Weights of a small transformer language model.
Architecture: LayerNorm before each block, learned positions, tied embeddings.
MLP neurons of a small language model. Each row is named by its layer, matrix (up: input weights) and neuron, and shows model dimensions 0-255. Each number is 500 + 40 x the weight over its row's rms, rounded and kept within 0 to 999. Numbers have three digits each.
A block is one neuron, or neurons of one layer that tend to fire together. Before each block is what it responds to, as a language model described it from the Wikipedia text at the highest values.

Responds to: Career or life endings
L4.up717:602538533471513467505527446533536561478541534495445526493460509491478461423476529530576457526518458530476486521464454501510557517488478553435534518501516547549524526565479586523484481570499571482508470592519509435573531484449529429553482489456516425463552507507542477553569523488486471542488559565498424495481534465496540543545557537597502462421427506497488486524548583444487489438501463556545538396556528546565546528462473458506558422522468466473455572441531457543505515477508522478517487507589495449513525480570503540492460478464468461415527483433485544461592508529512492616556495484496492512438492440443501460454521531510505502456488518453518503495500503431568524478540492495431514463510502468580427455500516463500409544526534522549525591438552509462480501520460461
L4.up927:462515485501469506539504525508467502505471527519507491473470529522594430405483512502544483467497434536515500558557538497535533564505476563477466484440534472524406496509478548537503487495473519515512478485485532497569472473452488482422622490480504463508499566442561514485521511496499568494506477526532451525517556523574496531484555442495531518530584519530486474477440468530371525519487496569477515527469519486454523516405449466467422499502447492518483487512545566462520453466458499571495545522489483433492525500483369525525491494484445436596549428499473506490547517535448528570493559503513522495463517539479418480454487428461414489547544530502539537497554530539465475546463504549480522457456461419447563445530503567553528532485426502480493501489540485481535504529481530
L4.up1032:521564497494497505572463420507475498484566529478503509531493495511494539551504501486477496520454539538618520475549461511523601501554491455480480513541458496513411545520542392551473485519453447561553506553425494506528432513467560550555551552472422466494530464541553539545503451475453426462609539520577504553520484570482539476542514496456517499511547437579505483536513462502507508508475465474505511537546487514480493512583512501479550530467513449520485483507494540501581496530458541471479519510417476513478537473512482504533480482496460517512482502515490534536500452528494472518463500507487492519459527515549481502463577579479469493454470476512559511492568611480527541530524474435518489435409478493527403496490506426431566511510489570518478534462493454569462531506498510
L4.up1294:537548451510397465493488472558572434440509489557524495497480472539455495530463531451509506493494534527545486496473497468482566520451468474489480466571471436490501489464509511536517552530423420527517475518485515508472458538484448451491528536458484519587569401460507578413499507486555499550503524474591561550523503598534506533559481508510565481485475412524453517514514523472530580547489460460517516457526467562482580479478505471489568457561433523581529492492510486485510521498522482561471510570513509475496483565509521509522522475522480455529451502445477476511497476561539501586537514554572564483424513551522435471560559493478501453484521599487472486509527409480542550524480510439437470511488515500468431514444524516517585483465498587456474499440510485481555518536508547
L4.up2158:539529473503458368499517511469567505461581469475488513489527462533486516527448465537485501520568514508465468490538475521549550511525514453478455507486531520462443485537528518569484427470439454503490514480510459567516506508525456517544524507466538509509457519479494507511546496412622433483523522520527523507555506476459466577501493513516518455469528462472433526496575534482472533485422445501544516472559549464420462520509606462469417468508508495531582554484525502467526572432425474558504463520591516501465532544483426536500490513514476488515544507529470596483539446493471568463454534529479492488497530481479542488505493457568451486499475494546450505524519519539497489570455457458488437458406588505443448494499487482480489566518560534501475552452498539525561471502458531
L4.up2630:525448458491489521525494527492460551520551443502563527450480530506522500506507507469488485504530510565468463477524423511495575496520572515463528512479530420431540452530504490432533586417486471506483528585509425523569517534469466476600476538476497444524504487500532573426542514458515500485536521464524518470526528584529508514509537484567484520574577453452484497467510451475544569466475479546533498460530510495497513449491491509510499495449471506512443487494543507520503494497462452575430426532527427471441566563516494534477541450531417424487511466522472507478541527533519564615464490571531470488524498549508518529498492402496427518515499535437474513520540566550484475523491447510493518470483506530488459512453491502500496493483482539480451530467413550533447530474534452
L4.up2698:478470465518520487508530540519521489501531445424500478447516427587569476540464519505600474451486467504543507482504527490547467496521436489512531500499514509479502371519519541486491439499441443460497489479500473499583554599396538541510528516493503574511433537524491516495498494473526405445518496533528558471503541528519545518466554512526510538539450489489476498493528488482489494507433507562506570455531449479534561512457529550498408392528448491500513538458537488487478568445412514544470472438527488438444516485505488562483510470531457484465470530535502511494538543484503474443423451490492484474496531447459452422473518480517477526495481422485483499492489576517484505483493506471460496511474529504501385437573442556584458463445531576516385497411480471545425490473551488
L4.up3857:477522462508476455468494440537483533457481489541439520521467453461535529487515543556582471526472538562530403485458475496538533586471512457490494520505474529421499509536496479532478518458477551438455499452552476454485507481531540541475467481452507500541573540514511474532565536431519453481539487522534582499531488505498509500463552564529582523498486414534434515506530529515552551436594491520465446502535466455548476459519516526431536523453552459467443538459484519573521434558477525491505527506440507487461468440477498459454485518461462439497494490504502518458483492487515404486567524500545518502532461557529472556473498454496514477481549540512496415448465528592467498525535546501452530529528455474478529450453528476475475417492525563481530522485499536502488516546506432

Responds to: Slot before biographical facts
L6.up464:492490545541512489472435520464503525527463422520439425471498477495497508508555493411495525518489511537545530427521471513487488510490493510524464510476487556528491472523494497524556450516463499481517509484501502461497497541488479486517510479515478433480421514465391551476480472534502489483459433556499476540564576549495481489556477517533516529505512441520525441493472519555479596520434484502601502541510551472521497514545492506509447409544492458478481492500323512517563514515500557470472466512490599561467510523447472506536498482463470471499487504510470426510505465486539480467519507456521500482521518504515447443515457490456501498526508482507562458485580511450449425495471510529438506525569469517533510505422503480525528527470564476517562571491495538459567559448477408
L6.up3364:489530511545563526442419436483472530511487550569566496436534523479518511445543563509536513456580511516503541504477464486499515530469570495444483522494498492590508498522453482544534501524466501517535480529566481511471462538502537420470481528466572468490547486512485493518485511480510500518581496489473515475587468465498546473585451546483550586497427561519555466468505516505526541505473515513459471519533502472505505469498481458492412503434539576472528495463487496502520427595468552461521586484581480463506490452523490456477558516509503471533515498471420517461575510546526521479526525464529468432516500538510503537437516452523530483475493543415560514453482458510511514445531565457410528511506457462443456473447530410507535498512555438576464503506464514473511536497549510

Responds to: Title-to-domain connectors
L4.up157:522514543424484510479450474542474468449555444538495467526551499458532575554502430468534468514467476502469563546538628502437517572552454494559494452515536499484494550504534500521445526557500493472489491432432530522541545518487572532475539524430471494481464459463426504536391512607493521524510435499480523532508410460474441458440551500517528466506560567496561508541464513561487530499543504523511541600535451500491457466487484519565535560505481381508506506492526490566521559460544508491535470502496539491431473450528552471473480476507499480548440473510523466453446498413448537485517518455499480513472513477542411513462430506487483507475480468449466511527528547475519509519488471439488548485541555503528388487539522503439497485494446457391489495538505505437528539571457509
L4.up784:471517543486533469473510498522448494450490551451511527481535546575494444524484473397513484585484518464471547518537534510480485509493448495532508534495509427527487474507430447509515527536569465553498490498499492486521514533512593540529448481489599522465487501502489483469499572460558451541497433572535541463533426535563535475469531522528550442546521508499556451403453507521490470484428464467503416515556517456443555485567427439543469613576479524462519560505484516555522536541455526521451514480559502521539456448507504428449511514545506476528494439466600521527475545610493536526497480507486528477552474521481509484437469499456460473480516501529507428552514495545470551500527474472515483407539511478515508544594477427404487563555447505426457535552496533500456476474537456
L4.up1132:504503484480502564477495509515475521594545578512472526481521468464405582584503545521556411525505487482473519458530476499468476519489424496469513504519487498538516516514506495420494427611497451471470553524490568517526600463440516481484445539522514487504487445463495559423514499535413519433453391484535524473427446532495471520574466520538503522451476532499625523518470552398552528465386512534542528511465512476486564483540403553463494491494508527524498500494547476575550510456506489520517532476514505453562468426473570456513548475530542537452506512499507489500544489532473463606531474449511517523498474556518525578549531546520473507489501545483427583447540454519491488524447515481482490492591524495469510472480517450531466477540472441456453497397462560544588497510557473
L4.up1558:516504477482480501475449505431582500484501412475566502437530503528513564550429487506482493521512524491533511456525520552476555569634513518454452508485465461526437466544497480466453424538405370542455470583490496552564524502429479473462493484451489501462463452434473479445460510454519496515507561561483491452534457502512533519408495511401475476440500461481459506536478546497523458483425510407495451569458447515523460486518550534456496485523504466553566509525522485549499551557533464521467550469487470519559483463497510522538519463477514496496477532428515519419477472561582540489520492512516567541477550552552552474476465528497558520476487516468472480432493473610487478537560514510506467502550505491517465467543500453460533606516431453448543543479445479516535461514487460
L4.up1677:486536492495545541547493477500502440502523437548522473469515503502552525540463545508518435501507550493434495471490562549509582501445543466530481503481497472549516510515506475468491503511474492475548499520476455463493617479560539536522478525462462531546462541449521506442500572435541452474560550506440395509565501479409543427509482490498442557479409524540496460560488455572528570442490423582442495427477497453500499486536373528534549552457483509498522448545548529488515450447497589511451475456490574561561432470513535504524530527476513450465499547432498495516506423390511552481545462616518513527543494454476477522511505521491552492501531523418444591497514531471542494510504520482496507463509492502480468506454494482473576510445443455518490503491436517417456503467506513
L4.up3953:468499472447496569502554526481542462507589602434524493532488493463494548525501580429472474566485514402517470462480450476475481514564567466496489469528503501484472475465459418439475455548473463493556523506444492566467487484498496533563477515463460416550538495490501492380579456564560562510480522485507547447601507456475544513502581507548477512449465547486517519490487466536438587560526489501477501527470482530573454495499450564427504543469500543522481403517464479510433494505529520525444465505499515512531509440479534487493475464464498579451486481544467411489423558446476529457522576489508454548506472535493484548482451548568497509482510470542525512529491520492485454501506498527431612493517555488531586523586577472565527541588460492412516580485522527480477500532526494
L4.up3962:482537517538543537463530518514534495432495482500459500511483477456506451573580462519450516486471460471440637469466467467504495524541520501478494468449469492533485484540452547540461490478511449476533526487502490523539472486526620529480437508420447480484532473498493534503501533469600489537452449554513468457583558429453509433468543485496507531520522485485523472493516492512474525482416455522516467510544570499544475502520497516437498526507506506516597490518435443485483523498494565474511550487485522508552497486504523510529485473496448501455498507451505531489488440540540552523513525445485496455500432500551512473509498596498511464478473473523457526408530528577477571535467515488602501461513513484417427486539442509471555515461497583400584485475452497512460472539490435
L4.up4057:452542517482544551474492467558504477432531487489467505532533551570529508556473530453459455538455474515413472518538507590495591521509458507495500419465513487539505520494482515533476494538471451424519536558512470520558510452478557517436491501521423487525445488561450480531530451442487424511407505584528472547531426450385492489438540568522467555480459555479498412545519482614571516553523457507509509490444539521516419526483431557497491492590480469486550503494501497491506566489494510521450489542502469570495535523442514503441518537505492422454510522461526538512547422501528475473572480502533468496511499511496483459563507550513489460517542507455515498510525509430484481486456477452479594435514523516531516517488486512491508565480459509448521554501516517484512506499506508

Responds to: Biography career-move words
L2.up691:549435530532526500559468528497533603537466591515469531548444535541516490511489464475496494479511499482475430524476464550489524454493437503500474583426520525535446508555589467515488464597476524444469526520519480530531530443452448519541548516449504530455462433436516480508506513490488415431461514472521457514493463500414490523484497503557490518496528507516500521556469452548482510498494557456509467417517494457486486502482505492426498492504469531481436596492474458460506524551490517502469416567589559490475518563495458513508539554551484490527524493465438511578530546522557452501406464544462519556444488559547524496474437521422504505491475488468527534461477519532494451485492463506473464461523503469492410548522474466531453443472533508481444536505467466463573455496488511
L2.up2786:520470536474444482495591548486487542550545485523446549494541459540501532567437457548484571518517567541495529500536490509469496465437497505462487498481505509498499491499451476349535507515445468510509540539473517557530511497442512502532573490455500468476461506519499500487445461464595515484456467566505486471438540555489558508434466475519545441434558444440537456443513477480477491484490433523534488500525529441504449538474463504505439484415433490575516495447522477514416536521446460518499492430498522466493585516485434564517502537441472543431472493476490483570512510514535533478472533504574528530494478461518540479481571496462442538507492413468483421513523492582472520587485521487530523458438523476435496483537459531523474504504535562604446525416451504459487498509475510
L2.up3778:562496564489488498467577513479489549437547520446479532489537467527473530467503477427549486478497580518526552437488506486510568482501495516510501461527516544505576518520501437471571514515495427578526513484501481538555477419538395515535509508520540395513424609484481473485366512511531508479495492510529447494527483487457474569520495447476492509534481494548499490487536498516474509515505442475567544503470511450428479602546537461504502435508498482537532609463533542521521521538485509545437436551557536428527508524380490480474516482505477412522444482485509531550577471520441462546377468518545544573548487428502550505485505546458429480495489468512576491525532472585587531531517479467545525425543430467526435386518507501465510397507458463485482451523537479539513484476512551
L2.up3839:513501538488533546508560535529430520530521500543521538428531463489479474483513481551438607560560486527517505536504451485459508528540465486510528527481520545480521543520490474485502496477438428492500486422566512489526471533483523471495507514496542571486504405478485465588535442506531470469502430512578512362519484494513521526538473443487542494573572533450538501425487476502548528519477516517504445464556460493489482585514603523478497513587487493567503456520424557605538484572488540482493487481502505459485530558451385495467500518496451446476498523466583486459530516549493560537473500543465479466497476435546504454447521489481475490473446558433480533462545548470431509517467531581580522441513464528458485509461481456495454498543516455506494504473517476443461476526517496

Responds to: Of-phrase function words
L2.up676:467525570549558532517530476468558490549471517499413462460480466523488524609498506491449551471486450513466554582524476443485486550469484413434475510518537457498526453508551484579488546490495438453506473494453452563514456476438525471497545481490496468425462559464497511484557494544500499585457444488452479528467466510523545522507475481496520556541459544480454403478518507599455455458546548471575484544495471492545492497526508514444503470470490511474527414464443502515461502526474521481501468491492541457559428513581544462453453479512560458485539581463539519521538489422448538465483404498512494490512453581500492479458565436501534542493469531461455447558501418480521493527412533527613491499530518525516451550450464580395517496505485490495521526524518458532517446486463424
L2.up1915:534548500486452510546472515517497432455531472483483463434560572469462499543507544533490553545486495408495441526529503540601506513518500513542585443566484476508465521552530504548446546553574499604525513534524496477467465505446538552517426458538489566514444475476458494535506471565475527516508486528475421457467498433520432507511554514494533492468527472494448496506484543502554527603556528462524457544548457536467566489520463535557503469438490391538478466538539506509528429552449501497529509584479524526514500588525562533417499514509478428518454551435534453470565450559501507515582478517465424521537520555469473406427446463561512498541578502481568487496490506451399452485465532477534431493477496459496410465495528482518496495524527514499485529515522518478393479432471475
L2.up2661:501465532485483441493534494455444423515507490531456511494542471525490490446462529488520475482498428444451461484558543490490438503465470537473458453500533509495534490423493450473479515488612495491491444508558407570555468483481595486423494498510399500524533488519507521530485554531432528500590484568523494465553485496431476477534534519552497492457464534493536529498487521542511440513497484526491534525554574485492436557553481458557579455554531491501505485523481541465546466456498451461571558502460480484495517520504445508485529479476454510464458461508443539488501534481518509554541467509550432520529481474509523472532504485521488561545494538510512563423506429498522501481473502415477521420494456480480499467485523430496494436498529489433525523451514474509473475455462523
L2.up2679:489464512504542542494500504451514481505498491564436510476504481477554563581478525467479513495511482498479479467457485474479454444576505499531498480457474529538501466552476533528450495493576546386474504566430476502487451497425525540459510408541516409496493514440524595593525566533569474534550469522493392518503528466457470557442454448496545501551539506491489570526518554494484492406532500526561513550500452466481419473457617500479485482586493515525483454526515432478559486516497473516517445503539490499440426459470507515524477512452489483501570560470518469512519511485456514513535444512466449493550448533527523453443485556510551496508517523418511561521553483527530539519488493446544440434429482521470435441489473526564533523531487523469479507468521523448472490538539455

Responds to: Ranking and superlative phrases
L6.up3254:441574528543508460466510538503487579440491491549501523496429545455570500528520441436443557513480552435478511490587526514444497538556492464571460459548489555539457475582520447464403483518539546511528506485487527483510571498444510504455568454535460562480506455426539528529448486466502459538490572511525464449514511493526608452564569523447492506495522548478478440431487458422482510493535482593470490472507579472533462471527534507474528516494529545497474478517507476457525523570530540460489481517563527538532547528473497461571538532558461515506476524518514504483519476464522492579461503535539552523561484511536463523498441492522503455505496492466420611515502524466454493507471532447484505489483485504542489555475440575575492524459536496475526469497489487453486485460504474
L6.up3511:527534460487507488462589521510573485515554444505544529518542517576446521528449467519446441495492496466423449489540524536517516513560514538562392430495474526560489536468523492514477478583441464390501535436498533479501472457534501550553481440526494491493579526508503549464468471470500440478479511543494391421508453476484561436445515523454480512441521580540484527484514457517527509508515474555488574503475471491426471460416550474488527538481577500569514490554531494528488511533511530509434452487554511506515502579531494430505484539463446567532478561422559502430472480492473484446497497450578525485601488502517501476470519514494513477503542454458490509552516583502457459483558497509422566457482481453561517495494492493496480474505508513443517477452512470512575490503460539